{"init": "normal", "init_std_o": 0.00289, "lr_head": 0.00693}
MLP neurons of a small language model. Each row is named by its layer, matrix (gate and up: input weights; down: output weights) and neuron, and shows model dimensions 240-431. Each number is 128 + 32 x the weight over its row's rms, rounded and kept within 0 to 255. Numbers have three digits each. A neuron's up and down rows have the sign that makes its largest values positive.
After each neuron's rows, "fires before" lists the tokens most often just after its 100 highest values on Wikipedia text that the model never trained on.

L4.gate1102:113174085080112122108145132092117132071121171127124145103089137055148057113056111152152171183102174109116135140108132106142094083131107086110082199096115128157150172156104159177135129154114176155171129119152109197067115132108087180145107124156131157107097124097142107156144164110125164156143130099116089020136152110124095137136101143138129120166126142114124034147098099164138132123143121126071121126108147176111096084183085127129160125146153105127115133145138055147104144085110123141128148123159130106142128157116131142181142167158054130109141113100112169127093124099083162169
L4.up1102:123186149108115086121155150144040129161100135149147176075144086099166150111162107071145163145123130102114136169137110122137098129089108165140138138163130151131100165186136155131149147111128108114138200122119057141172161127123156103088091125156172107156108115102126160091124178155071130132156143125137136153142176128108116145110115111138111091143156099110157163132040084103201141134115114140101062137125115132143141081106225159098117218181166116113150126146144137100097171150147117132074138139145165068129119103089186060079152080097131132148058112100105117087106175078134122147
L4.down1102:142114124122095133067101134081126097090120078124111160131136137076098143160124099106133090122094169152071154175124167156157099178157132125147102138128115135152127123120115095095105123167160082164146130143092131103096152075091071169144159135165090210139115151099078140121154109096157103096147119147135098152119115121157121088112085142115142149196076086176094141107134138119036114082118110127132079108104141095070112222120070130101208136153120094063194181117091153170167142130124122093182069117107075143152124100166097098114182114127148119133084127093134050122124177113120156122
fires before: " |", "',", "'\n"

L2.gate144:120101168072121133104117169134153142173135090205149070173084163061154122129086105129142156143054159072140091114144061163141145173138078135112101139147114110078109140098145124169115071163087154178175124080117109175188131083111132201101066105115136146109068172151142060156136134113133162208129075186152108099161122150048127133122137152118105135133142138140124117145135136141165124149189150058064134150141173108180074100135142115107149126115181024143121141131167121098086107102140108129146080104099177127173166111112129124144107168134071123174114151122143167141130087159132099133
L2.up144:130175171167114158151145177132167192131132126082174117106095098144141133058153161141144145169117179141145127059098166123126085108137128124131162095097070127123141103102140108199075157134120128053117164099118141133136122127150120129116169113140116064095154142131142173062085122141122132086116129152114151151082116108088129145108113158159105097087161128138089083107122153098146145107077159082109113138160149100098171086151135061143121064085059113130125100120125090122182146138046144055120102127111140133139180114106136125185123109158115185063126065136142125124090118098126143095
L2.down144:104157128107116181143150096073122082080146086078117121128154099097164112090162058120102153130120090154152111136106160111121074146102112150172132142082104084113079091091150130072123115131129143138145125165154055091146112129145169159104139118193127127146144148104141105087088122153184112167143167111117087181151164143105187171179081078129165112120165121111115120143107097124104157096130163120092176052169146140121124079134141088175149135161123137156168176126116111165066120126149134145098178137131162139145162092111118142179161155097074102166156110196141092080124136098073108093
fires before: " |", "9", "0", "7", "3"

L4.gate1521:137128180133132123152124095151137166137131125109086178098096189120174154133124170080109133144124154155189186122132074105098169141143093170106104120093133134108096051173136142119059162106115122133125147126092170096144143098186146152144176179130135133169126093142144109175124162169086089129154100173126154139092132181171099124122105150143101076167091101197171153094141142135103151136101152131137125124156116165145179102159099133105148140107098162051155119130110166129094161094108172068114121127154158195177112115126105188129087128105133064196135086123133110146137073102146052137
L4.up1521:091161148174118148195172100132133161157100148163137131127123086114140147103108124148129157046060152047176108128184130150159098169113134098089127157170120150144138063130108157138125157116165080159147151143128061117117118112190104138142130091119105175121145132187082123129110146090141141199088102126080086140096084131146140173194125160152126115135133111098093118122119092195124157085136082167117119111150138133149098105100149120181100125073138146041070100126120143154129077140068157140122148159171108156143139126137170148072127145134113161151148046092149183177084171139122142081
L4.down1521:145171132089122076163089132068166113177160121095124147096115138050154138132131136124184155090167069109160160174135070112120145174155172161169160173061162115126104120127102126108133111112137122094177125194168191137081121128131088169138130112107191092108098136180129084110151146130141149096105127071078053109164071162138096133126136135123126153161130101151141147106162142171158133103087136119157117094121131107167078124128095139150144130088131085111077175144150066200077083147069151113181093091153131128073109136117130128124160087147100099131102101184140113118162169129162126084
fires before: " ", "win", " −"

L2.gate1209:087089093143124186089145175132127146157139116131171171117042113122082129108122121138025189139137120115139158135105120145123128111113104163103150134129129162097099099091173099159139050111110098151078148089171137169210151078179154150133129119141080142083070126167115163155227113156094116111096148182080135137114083139151113149209147169150106122149160121064148137094095144142120133100177117172103096123070119155074137112084141149166110151110114204142107132141169097134158071126138085151156132132162192149142160102161171109109035149155120121114051107094124150155103125171138166144
L2.up1209:073105112150087143188133141085156131127162125107116187080102126144122140158200143185118122127132086106089141092158132114140135134113107145166164137123077131136080132113170106102114088195125167164147070136140143156096125133063096110131110166151113151092114122120161157224119171081119115152163107071120118165058080152153186104126143137117154129100119065077131091114131106107102147077103122122079144120136083077081144138128116134125156078125127111144096108092144146115147117141144098102170170134113129125128196114103172099128111112202161144077087109121162120112051126099128198128
L2.down1209:168139150167146170145155130153186116105101140151089088108159145099111174121109157168167105075163146128108109105149109132165124152139142085119043180092072127182128161098089138151123189194182150104108078113078132131098122205094171131076127117114223123170230116117152136125130155128170078099151105147095094115110154198143170109120097084148133157084118125157123088093096163066177109130126122141152176145148163046152109078177083136000186124145165090142165078093115167094141150118096149112113122134088123195143139142077110113174171098140111125111135132101132125118129073158114154131
fires before: "==", "===", "In", "The", "On"

L4.gate817:133156153117125073085134118115133164129138084103155134153044149149095167112147112149117095186104105101158119136142094108073160077061160161138172112139145106089163156148142117190126029116142153189130141111142153142126173112161119167122098148158101177132099116089112144095129162159105162130151138123191171136128090178179110166145185140131124163195140130110111138108122109110049045087098100093115142122173108120096149149098121160180119124128073154123155145145109097166143105136105108215167100177143164117145128115165118107098103179139155172133143127108160148133119140072124125162
L4.up817:159078188176121058152163116160127147115185103160093169184139121134189118129133154147177128158150133141108131131161117129100087046144219121121139139135125141153114140115161131140196093054060105170116154076159096145142116130108155125044125162189114140095088164103100147091106154140121136172174128141078141130107125146109077168148130135128223148142076095101121160086129175142101108143177142110131153111163108102080112145119144113091107156117109144095134151116116113086096151095129035171069117154089133128150107102102064126153081139118132130095112117151130168117141123095120112127
L4.down817:095129137133066134151120147087083107122149183085149065151125077127100166108120140101137133100093135197127148165123136110111151162127045170161164163181170118041177172179136094140139092113103096169152115115143124136131159071170127116112157115191115100083115118149152162147116150177053189152124111085069163140130113084143085181150141144142135094085051084170065194182115139139134039129095121092137078151147157134075163166099128114128132062100150130083157054183159133102137109153150109146068075143149115117107111108114162104121125186159112103115172102088098138067137075130122135096
fires before: " and", " the", " a"

L4.gate1636:138153086158103141119111187120106103147066161140122101095104080135112145154086125170183114072176160171120191137112146096121162075122082098137091202086073160167144104136154059127108127156123114079028087127120123137145153167108123124113206126103077123138137096199138156161124150175085126194105113133123173074094156094108117166130118182122165115091116135146134085099161142157147109137128176116148163141068117087102153130169125139141109089141137188128131071150119167161149172096084179096155135255107120081127125168150158147121145163126103060117116150156145130144089084133131125141
L4.up1636:128144080176088140113153083158154133151160131136160158165147125057171086127157163142146121147106156111100125133114128137149080122171085118138145068163132094078127095162153226128146075074125103140118151096086072144149136134132107105147064134193105120137094102126071071132128151135138048157146122118137107132134147146123102125168098139079109159133120095153135108106114119125088101126136103123090111146181167126084109056117103103105195188100084080098116121066106127121142096161143092083107090076056117088125074098122124105110063132180116109161125081147073081103092094093096105099
L4.down1636:109141101109161126154151103106089110153124114084083047044098117109136094055107161136135164097174176177103155131082086130117165125148122111115097159124134124086141141109077138101148164114130103106054086159197105111130158140112138121163150135140193179151156091136087133181093111146061134137076134127124135136136237154115136099130113076132125145184121168122131153110146112086146120137110127118122158171120189099123118157136132139146123126128136131080109051138160170152126136167155084121179122217129122103116113162139147172076140091132059108146105115099102144098082089151119161132
fires before: " |", " ", " •", "."

L2.gate534:172194088097155113080112116141091141138188135112149159082152048169108142141155083168119180137189173148149173145166058124159105120106136095068128135174181134139105089190186227161134143137143139184136162102114166196117158077075160165105161114133093159092105154176191106168156107122095123157117144139116151126179131182096068173094089109143132147137092149133167107119136097135061110084158179096076097149100114103108131102147099107151188125158115133076104108120083113141063138108114111101109102199153170145114163090125105084144098123101128104161084141100167164152141098175114110123
L2.up534:154142073069148105150110120126159159127169157129115144117134110186068121114140171155115141127098160107142099119164132081090106157091078157091111157158223162166077116133181128146117161141136095104203122139122165161063106153107128194124153192094082126125134161124109150145109102154102118124188128136117112110185114107151152105062097100148141148117104085136150155149091094134128089055153145117095121187081134133076177085170123032151083100159122150063122105178135149132119197145116098079084110201145142148096178118154148109142115133102117134145153103141110187114181097139137109080
L2.down534:162041092125145145194103142050151209099102099128107123142052136183138090146176107094089093119076113116148094144150139090134130106117098165142102139126125135137098114094098097175068144085094127092167115113149212189102114136139074154150137155136109088184167128158149151163048125156137096113216142120096140140116124053177181095108144128120171102120090124149129137122088133129117084089179117166132131111085151158125165115147118099151026117088120133163138122135161164130145194142097118137118165147125116167116131147166159129122146135100107147142152112138082140162084116087123122083
fires before: " |", "iv", "ium"

L4.gate1931:100153116171153159151169140091102137108078125109137152088132133138107136093132137095143089169147162102136095145152160113143157094192095113156158087168163160078109148156156125156133124172148127125124131090136072166068148085093165159145101111103091154187151152198110114153109106136165085133197110068111161065131130112082117096086113186072173130110071168099153149106123086163099101132151097150180140139191089144166149154125178132099208160117086106086102116138090151155147125098118109143131144211142173114137126107122081187132122082167087133099101135164135091108034167111139088136
L4.up1931:127133200148084145111160085110068146171129179163113125136090058150109126113152087119172156173113140122113090103093168141113086117138106131146104082129162151193045159140099161081133114135133129120165141098116101098140117107088119147166138137205095121153106164112117168125119122066112168131120150128134102156130110152142167136099145141149133135141133002085085180139172108104179120176128183105095093130158169182148109067123136129152105131103134157126116086078132174133098156140157159176129185222196145161137113147135156115097128123100156168115136084123154121070149142106146106090
L4.down1931:183127138120105112150148132147102103128082149129187095101095144147133100119125133188150152160109118163115119168131116117168129108081109115120155134126157197114127114090105125142161191145102138112152083150144091133158126191151194171100205129059106176089134103182158076157153153168120100143121105137156073119130095076140176171150126090146114113157100122184133150143127109125110166143225089100173159142109145157140146120140152152142073113101136102158157176130107119115139153111194136114105056101074132106170094128136147161094130150108157124147128108113115128145107134098142102103
fires before: "0", "1", " |", "2", "4", "3"

L4.gate679:151188129148153126071151108130126119072111154100122137151158119141060115150169134054206121148115158147093125072121112192116116091176134147095131166106094123095100169106139144117098119085087176104066120146175187104102110058077149118171092137149096175109129118172122143135120134096144188114187114105126145161119134106122107126135142116070124105146135093186126104144148135165091134131121150087130134144137162157131100096171161164087118116165102133121109099130101145083092100115129105125149156120091170156187145099139115152172144141156132132113115112091124141138128145125085185108
L4.up679:143118144085145145122198145086126140122099086122120204136135143111163142127169152208135093175119133102105129083131174186182132105174060136176186078118116169172078128107142095154062148136167125108198153111089158118123112100137120122221106079094068114127107089193091119139134139172187085117136115143120087073138143152175129106110149113060144099104110131093177118089125170135126104161130146111170141126044066136095133112111085145133118146121120131118083148040121128139123106226099130096169088120084139116107090120161021204137109177169150099073147094146178156184058157120091071117
L4.down679:151130122120071146094119135153150100158096163120175061127176175120097132138130138112126121074143102088169172208134105098085155132093204119096119192147083129141161161168096137134174112142076189151057071133192106111122088156161144088078177116147180045135131146062168119145074145088126178136124086158115166125090128125117155163152098103185104110127121141186097124161139151154152153028139141126116189122184167061109185092127124080173159116126115163104159103181153177153128096042125076096127182056103128139137139117112155074102141076063143183167118125104156123109202064134160174082
fires before: " ", " |", " Party"

L4.gate471:126154153115127111147063104124130157122041098126158151127146138172143116098119071071122128121163119116175159145150122146137115093133114120120173102187137141108127095114177145129092103166140157115125177194121124162140112132181119119119097126109151120109123120128174048123167131179168098070034106130122130124129118182129156149137139089172077145188144135119153157177096109118122120101125138117059134147180110098133141085123129178173082117169123119083178155148135080198104112109141161203159111147141117108134134113131129126082156096088115140182149154091095092136120137106098147116
L4.up471:144166100139098120160104132124104133154102081137162143127107191139157177150126079133043151150135135172123129114132093131138121127122120199046126088115130181118144099103106118098104154098138106183079175141103150138119161133154186149142086127139233182124148140094126108161100135168099097091132102133106110132150075208138107157139155128130119067118109212131137070173133103148187137120143127156145090140166172095117170167159085126150148149138079109157175166157116052104138101135091127139112141118135135126162166074109130107133146118108123158145163096123173135153104102102113084166
L4.down471:123143162098140093150125116127144102149126091114156110109153128117115073155108100090126176114083144164171179079159153065079120124101073156133133072149166157140091168112143115100101133154168132154178184138150138136102088168124109090161157132135136106171044145207124106119138145059137114096166098119125117150071116206117182165159143153130092170133129202167105130082099126115136158084096073119129117136124046104159105097104126125136051151094118063150117162093115076127124110161128105128199115104117190138128134162156156159125080202155084104189116144132073116111074110098079152087
fires before: ",", ";", ".", "\n\n", ".\n\n", " |\n"

L4.gate735:104140130083151191089068149092146121140190148099139081186083136156112077124104104111185131156141190132132104113118123125111106112103097081103162113082193140085058144169116124041138104112141113159115168145148157145091150075134109088148120142172123076119121128149182100105180151115129164172180151086127087064138115111147143158094122206116147132142113137149112113103091097179137062196123144076085200081187119190132099094147138161136109113067147156099171138103118123235082166083082153154126161125078072092131104153105133114159133116105089140103156134075115113136088161074118124186
L4.up735:178094130114123131141103103114112206191142125135104140129157158143144146085183128117163138185167127127128110113128140128164159147139130075110122136144150114135077156149124150174092153124141110176156075143145127141148131169121158091121109177142075128174121127149125172185175178153148104126142124133119156216123110111094111150112151156107094112106114162036196116156132141090098093144101138152130091115038095135099126107118122115136083172132191093165144087140080121109105190108202156126093110123098098050086114144165092082098105131096127135066103133153146143174119113105162143136
L4.down735:162102102163153148148182143114106151108117124164138139126141171099104115112106097164125149139069054113134093135146132116141095144137141111083172145117058101116101163132154120167147108114165113131096143151175108103206092165155091128138183153150158114108160164137082152168156133081128140159157145129125098125133115142153076149170113148133077123116146138160177151123160090126160081169142100064150082157120089145092128088117105147147151106041149173085123139160067093123129125052088192115155098122146096118124076152119123145106117124164066142135122167092157085142188118102133132110
fires before: " |", "0", "1", "2", "3", ";"

L4.gate20:173127163107114205161113109116120157128126137105106160151089148100140091087151096170194149131101185127148114139115116140079118141126166123116137187100113124141076105087079187118075117101113138129042169162133086213163106163112156155124096112139129146145141138150110152136180150143145116140124143184143168112076119110063104147112071115102106189183179110125152136111150118118102082115151185100107149145127107088112127134109113134120167159068142106130106105149141157121150131108121127139156134163151175142140167111114191092115106141115073090146122096108108166119077126084135164143
L4.up20:107121149104180168143111091068123140159166132103153143133087146194157183158137103145134157140144175120110139154099147140132080149121128096128124107131120153118145114164091130099077148101113089164040152106146135125125126148150080141145154103124145118113148129161113122108202094105137138129153121144086126104117148107166098107158156137100093162137109137088093162072086085142127105138120135108122125217117110159108182096157162122141206160059161139120132112174074120170118151077132141076161147157130148162136051125128126180165096114172078105143150093094101120108127121145155109106
L4.down20:123141086163123124103120149196100090069149124099142153125130136142094158130111127159074114156102198209068125124127124114149156131151138159214123093110128147156114158190133051152161127100097092111128110167126059155154092126153151160129166103088125106085105110156178125118137163163105154197145152142182154108116157085171108073064147093104148088141198146112134162074163143168151124133169137189178176138114125098135136108172146144142152174127144158179171164174144124089113085071179188135111053140095130179132161111153101120106119156122142049113127113141132055096137091097051083138
fires before: " |", "0", " ", " |\n", "1", "4"

L2.gate764:143183114086129158103083095147126152136111153111193130146088086213137148084163133124151084122098177087178112067156106149180161107081153127108176103129114174064107125174147148129079116151116092152180200138089129201196186115099111183131118092136095094085135137149115118120135140185153132125120201147161144068145138137107129143186150116085160098108080114147121113180092093178110134126130086111075086150138170097132053123117127149189148128084154113117122132100141090111075105093144184117152105136046230136161159108166078067076095117072090133104085099104125138149098130146128092104
L2.up764:134143108150139119035143104125116135127170171098174136120053081106124135121160175114144132135095106131161152107123129091185110140142124169130079202163125167093164092120162148139080113116066108136118176150130143146155128135146119141174091084132141098129152136116109088146134120123098134177207130108121097081131192112119131125136122129089167076069073085122087172132156118119100057117147109139068147180109107124113112218090126119127129092110139044112077135127161108150106196089126160041143137130107135157127172141103180056106106093163170100102142140113121148122079104192140112102
L2.down764:092090103140132064083110086144144124132160089095123174129158155102119180143107095133177131052141114150115160149145119112152174088175095135139083132105172163153118131144128130107165144098105106127077139144120135099142141171178129128168152134108107168146160102138141106159128098108116113179115018110094101127125118097119097103067102105170062147155107129090092105093111153073038110149174164165104149132089087107146152128146123066110123180128097159144150073120162146169105198110110092072176136130157192165053094167148129127148089071112148135121185155076137150115199129145157135184
fires before: ":", "–", " |", " place", "\n"

L2.gate1016:153164157184107193147128090123139131107161115136134147107111124113099126110188156110097094146146129131127156131156109159169081110109100087091125154123156144104115112102155183207107136129047102150142173113100104242118118143184108134113173111176091111094109127116109120138118143170155115091178132158146097142108110092092083096146099168083196145204064169126109119146107115108126081118209210100098143112128128154144136101123100095078149174123140036087100157104093126086089139140172136072186086119130115138152126061158103102090130130072100133167109196160098088146103126155120070108
L2.up1016:217111128142100156122071172120075154118103104165118130148144094184125117049160128128166121124060170132135092088122166170148193129145151135142148149079140153141103166124132142172187125117166181105135131162120148163172136104157079165221159127123150140148145146170094140114076137102146109142153109178112131216106130133163180131141143205119072117147158080087089134105101120130113151071107098149048101111109145126111100061122095162130098130141150085091116113149043148143190122154132150079149085144060114123093115164085139173159127093112114141089062095151176075130099135109143137079
L2.down1016:111154119124157117075116169160079133126096092096143147196177145162158156118110100097082160135130147145169052148124132146158070114114113159210099129082139107174129154156140097094116088164154166112134128196099160089151119078108189108119111151118164134141162150131129138102104139081147060147125165105100162180183074112114178130117168160108084143107139090046089056121114078120057165138108099145134186093137144106137057141126124098139103121177081166136148128150067170143151159098145160184150199170115080128112163151146159140096095131124139129139095108134173053138142103115159128113
fires before: " |", ":", " ", " Democrats", " and", "aren"

L4.gate1181:145067105130111137146171132131141114080127078210181180195119146157150123049119139192140152092101108110147161183160094099145162108096183152187137147140136162081113125154122153076199120122143141125107116082128118130102121101153059155127157142146184182175145188092094131149139133097131125106102069145151122125161128117073144120126143116129106073082122105086104083085159087137101118115130086106068144093108118142137129155123152141166067135175154110193108184147138193129135197146112151152123165068082119138133165060187062171129132196097107107155155166125179162162133073139155084093
L4.up1181:129169129081139117104103082099114129139160184150159096134134138081108125131159088127128184118093123132178086079142095107068161160135156168079119136100137118135166123129108171123136135097124091137093155169147132136162079151077143074135125092114131092134083090102140164134118133104142173090156147098134089094181116129136145128176108120164056184052175101122114112109109120145180106104094122123082061130135120048146108127118082129128163150138086121095082118139096060119082116117078111058133170110127105102054134137085172095097145130119103138151141135125153178172118138124175122134
L4.down1181:131105095140125092118052146161057132120104155096167134109103131128107099120136122099108092114180161116148133176097165142151155078149092085119117121128111164114092085112145094117128085109075152166110113134150065096114219076166085185080136122153088161100157064144153106189137173181092133181122135143126141121119186118157152136113123176127139069071099168101130106090084124119146184071124161107113170192159129143132157086164206169129107088067172177182119085108133160141161093136177135168106097196183150109105138123160151156138083145150153161144109123129157132113185130160152124126
fires before: " ", "\n"

L2.gate499:205169106093152096195083192082127197139115155135077151115163149127122178037162152150104129178139151179189132136160132101168129072093087102055154189149124160142085158107111120128127166105167107144126147097145146132151135109136091113120100092133107098149096110120114090149154171134154176206102110175138098151112086081182069151145120117151117120155081122116164105086152133108106079143099103173122146119111101178121108068110138165190132177120183133126121106114101055228169117105140125136117124117140082101190077106167165127105182113090117103095131168120132065110106171170084081159
L2.up499:085158153138080163127118124104135158101169099146126164109182141139132123156176177110219172123155092069122084127157140116122150108164145135086154129147120155107088102108135155133185095104140126146211094188113111146113099158068152085139119166186158162091133135116149092093142138108135162114134106145098138119106121140106092100125115099115120146173152104038121115196105150131160165136142109087130177130123156125126120119157130050125045209141154121121145178106135154112099119076120128172149177092145167151138083177074129128161136148130094145147126174184084147077132126055096142170
L2.down499:183186125124156069162121141161122089157069160171079106133139132173095104129151121173135162186119085150151142077083166098127117167161117125132117165128101153160109173092152162113181072161112136143139153091122117097131170114092104132132140195120089171167145130176173144146095146111125128127105107123124117099071108176090154131149122099134112112064086138117108186122104118149156098139114094087150110124116156130121148179123130147110091174123188111145159087104102122147103100108168096163091081106095140082124103141087160113181085155112144151142062195052092143155095149134147176166
fires before: " |", "%", ".", " |\n", " –"

L4.gate1620:144104123113126158113150120074185128166169158123140141090118147126127124091105086107066149128133120119125188173123093081114093058083133112156147096125102139125053126194138138157152145130144133110164091159120095167122138155155100158082116156111145094077125111115119160116163152114178182090140145077107124107128137142105136109071151118121120107156102217115132119130135101154100138148138102094112137187091114067176121123159149109189102127097191150208158118165128093091100134119162138133142114134174146123115105099153073077139163148103113140194172137116101130202128136100143098135
L4.up1620:024065136108134223103204041138159111183142144115081161146118114155082135205106117149171148134120120134118132178081145108120166142093164146116115124090082116137129137087149096108090130186146139176136127092109121122131090092151159122121116197170107152156107082108100112112151129140127144093145094086168116074124133138113123121159084100134102159110142091131089106154146058106182070171112193146137100163138095136135142120095118099055141121118134139165119113115131164118092094134143090098107093108135146143128135107112064126096123191159119113109129183129118142105132059231096137149
L4.down1620:097090144128186063087118153095103086120129149097118077129143140110192106141117134174084184118154141065140072158123112138123153094113131081187135167149108140124150138116135089124137128144070175142134143203113195135141133126108138131176146159092162098094158150184070117127115102108151097127181127153111131132073145060127079172093088149163115153094145157067160145092115136159074128082145093132064156153124133148155101103130119112150050131111106090110140078091183090092084122144146137106081181108085105088138179134102170128168104135128130163139112185115124111081088149091125143117
fires before: " |", " |\n", " by", ","

L2.gate1887:162092087073062144097146143185129071158162108147182076105103100135097117106114119121075162152126159055219160112150105208168075106106150075103176150098143150067082126113111109120096075107095113119145168072130105145098162090116092133122101119187093116101134153135131083086170131143159163141105133138152093131111143106077106169111171195148194132122124187094118113169146140185077150113187186099069113152098091118102164176173100133124110134093175166103128117128143119135092180073142136144114126127131195135150099089201129122171062155111152135089128128133123134112123105157049083124
L2.up1887:169075133128087133109169140174083089129129086132115114076104151143107092147116088156119122115103173093190187109102114183124064106106145101151118118107099143144115159168124120132150148085099143121119159050145123149170141154111122135135130186192112152100141127116141176104096114143123145118093101082128122137167179092129167111170151138170119099126207106138122151147138096120143109078130130111080132112108141084066176161137117144087132039133156149112077109147161141157112137094123149145103152118095148122079092133184130131219120182142121097095139097051141113044067108130068161069
L2.down1887:102102127123159101113127076104100058146057060147090143102193138133118068178132115164160094099075119083141150090104172093150083127153169118121168114149156134155072153181134117109167138152132136134099094131179105158170152137118133151137123156147104179128190180111167187129050087130118117179129130117121134139126128099158145089176110097113170095107120097147156100096112087081139113094113122106116125055102189083036148110135105122145101103112148162147074086155159171103120148133135142111155114126092152130078105159101106094163119126099111166144140136063065146115142184096072213105
fires before: " |", " votes"

L2.gate1171:144131149113141175140177122115142179101111134173142089127116118084113083125052081147172109116123164112150104168170134124145102140124119042107105117061118159109091053136128110117085071099170109129064141107104136124115145141138089139146166131120117122164110111178106144113163087209075149144175094151151157106143110095086073152152123108139101181146166150094117104110122152101130081126184159091160108198190073148081198107155124131138176108150122143132100133146151190154096153114077119124116065176125146173090111109113169105128081157115112092107159138075179148138200142128158125133
L2.up1171:114163134139125148119109130125113148103065128165142098112143127119047154057161147167121081144122109164112174135083134105102080116072139132104161177139148123087083122122098162146136134108120082094089187106143154150127140089134102187100161124186096106164167149150100147202128114132063187143133079161134097115144169111139122096134136072165130159103121112151138116136116086133175121152132082096102091178075127118082130196129120144078154138114228147104167120111115155167102158074117115037093070140130117089098117144113162105082083099083137067116152158127129152149161158175134127130
L2.down1171:076169176173123170129132104143116163127119162134188133065180113118120124123117177180162171164107190126102150079148113075115178156187101162160148136191157108119078176157052166139109156144186071106129085116118137118079094115094138122142170084142024107156149151061101132163158148117133148119089127131126095112152157136109170127172121077184094128095134166144106139128049136122173084076086134141124120100125121094147117183077178082127167126165191100134166076129124155180120200148100118094149096154157106086163116150083132132094149136108132135082194110151126117077141168159174121144
fires before: " |", ".", " |\n", "–"

L4.gate218:142138159170081140117132123139087173097133112107135082099123142140108110120139061091092096172177091142118158136123158187132175077124094117134145098127115173117138122088098056168125106139168112143112186163131105109143165133134090157148164116159142058124146104170157092116137149098167129125147099146142093168105092137101092117171131102107133163147159138111174110151136125150110153145135112078145149055142100123097177098139165147192095102091100096140200066085152135161090127105113094107179146185117151103161165131157117139139052149075137126127128159096066081213137161100096116136
L4.up218:160095136168166094089146123098129139109173095110083151119103162140109138142110134190111084187133120119122068128123139145141131095145115133205091103187121138082137100146151121102122124132181128101121135094142093094090143144109080139139125101099141138072151076139121153126084151140113122159175121154119124074110097189091123082104129133098106148140122121189160098154135103116150126209100095141129185077207115143091195124114160135191118145111080152146152137075086170163140189156027100104136117131061102059216163100132083115151176116106195160120138142093055118119171157057081100131
L4.down218:131168161119117134094113123127128099125130164110155107155098137083146188145094165061107182154126149079136128132105117146126098127133150175126164126134162144138154149101180161117196153113077181133130108138143130134129119121119160109153072113144139097125143173128149156147142154067104141096111128175114143115108075157135145153125113126085032110120177094121113081146141193146152155113102117166081111126123133095028089106148091161101110076171123146119147132125083121164051100089054137073122107132162116165157160137126120169116129072147173106154123096137152100140121109097195152102
fires before: " ", " of", ","

L4.gate1425:124173097116152165150169065110126218097109169109127124141130066152049110080104115151088142162085210095164121098185113112154088133020102128083160086102105152124129135141151169146099077156126128102124175128120117127100105135173139170141176151171139133082097216119105128093120112148109106106099131113111115103099122097145106124136115225171135150202186141108128123120079110147160090118192081102111060155122113080131130125150129163162141192103131097101120117124149168184116191179113221078139078116124146157134107170125141103101061165069091124157136115103142179155115202088179120129
L4.up1425:100107141150086142151149057165096135096094158059105073091110119145088158148197089118100148139086131173113133132071120126117138121135167102136166147114211168091194134161108157119091142098081074176126139093124124148134132026143166205176149089164145158092098183167078108125136139115097173140088109143177177113174143096144071123163098150099144097115153117099148135093182116102108133129170130047097102148123108145110106109158139134117154149089230134171176135084180117149156112125146140073127084139162122164118049133092113091084163100128110105101131082111190096133153128225141127175
L4.down1425:187088093104109129118078110095114158112096133129109138149140137128104097171170133083125138087126138102153127154119147102129136141024147138128115115151124112143076191124101091167095114127136192110143056071083136140151096078158139141111104129130100115158114174122139127133091116130134171101124093097077163163156148119174143145104141117170101145127175092174162188183122094145185123107172096132100111084127121113110091091056143126092171146126206117147153129086123143150136123145134102158078121091105155108172114117118147151161128167108137085132144132100137132130131175134106078098
fires before: " |"

L2.gate1784:103173205151091172081117135182134149102155162170182150133106129094172124105162162198117109100121159120186145177144116123132163132158103181116131058104090127138081064128128099091086135124075132185135139170135098152128106127133126109164143085128138114183049126155107108134164142159162146125136198144167132143122127187103122115175099164153165156131165096113187155081122116155094044121113138123147063154080095121111068076135130176112140134110115154127109141087115101144070136128134142151138105108125100174129162098088134154165148144078125105087146134098194168131093159141178092147
L2.up1784:105165085104135166157181060100167128079219140104127080150086132179051129134100095204150126138099091145151100165172113173116133207176140135148112176180141122154155150110058123092043117170153146121039084103118074178032089150105168098130153106107040110161075162121128116183147135142134128187174186101134126079121146180088148064124148157110132102122126139087079073142086173127135128102113129185111103131180114042118123124161117108159142121188102140124107148130173102108112145159090119083132133097126167152161168114129120095142098131178123134244138166129122156128128130100110106090
L2.down1784:122096168116173094172126172112076111090087073160100099112134131130100094154147175122132117149166077108100123136164149159106068104131173096112155129091187099096161129116121162115120138082187089144127140093133146091171178177191157177112103102152134135108170084101096103181147145083119130155129132110140115104139189129105115104100132066170117139145146160151171139190136146122167095192195133139152131177187127107157110195119094090129100126199179125163128138150120105115137134195121124097071094105137130146184103145113160156105123168209142155169117161098158066107109130126148169147
fires before: ",", ".", ".\n\n", " in", " and", " of"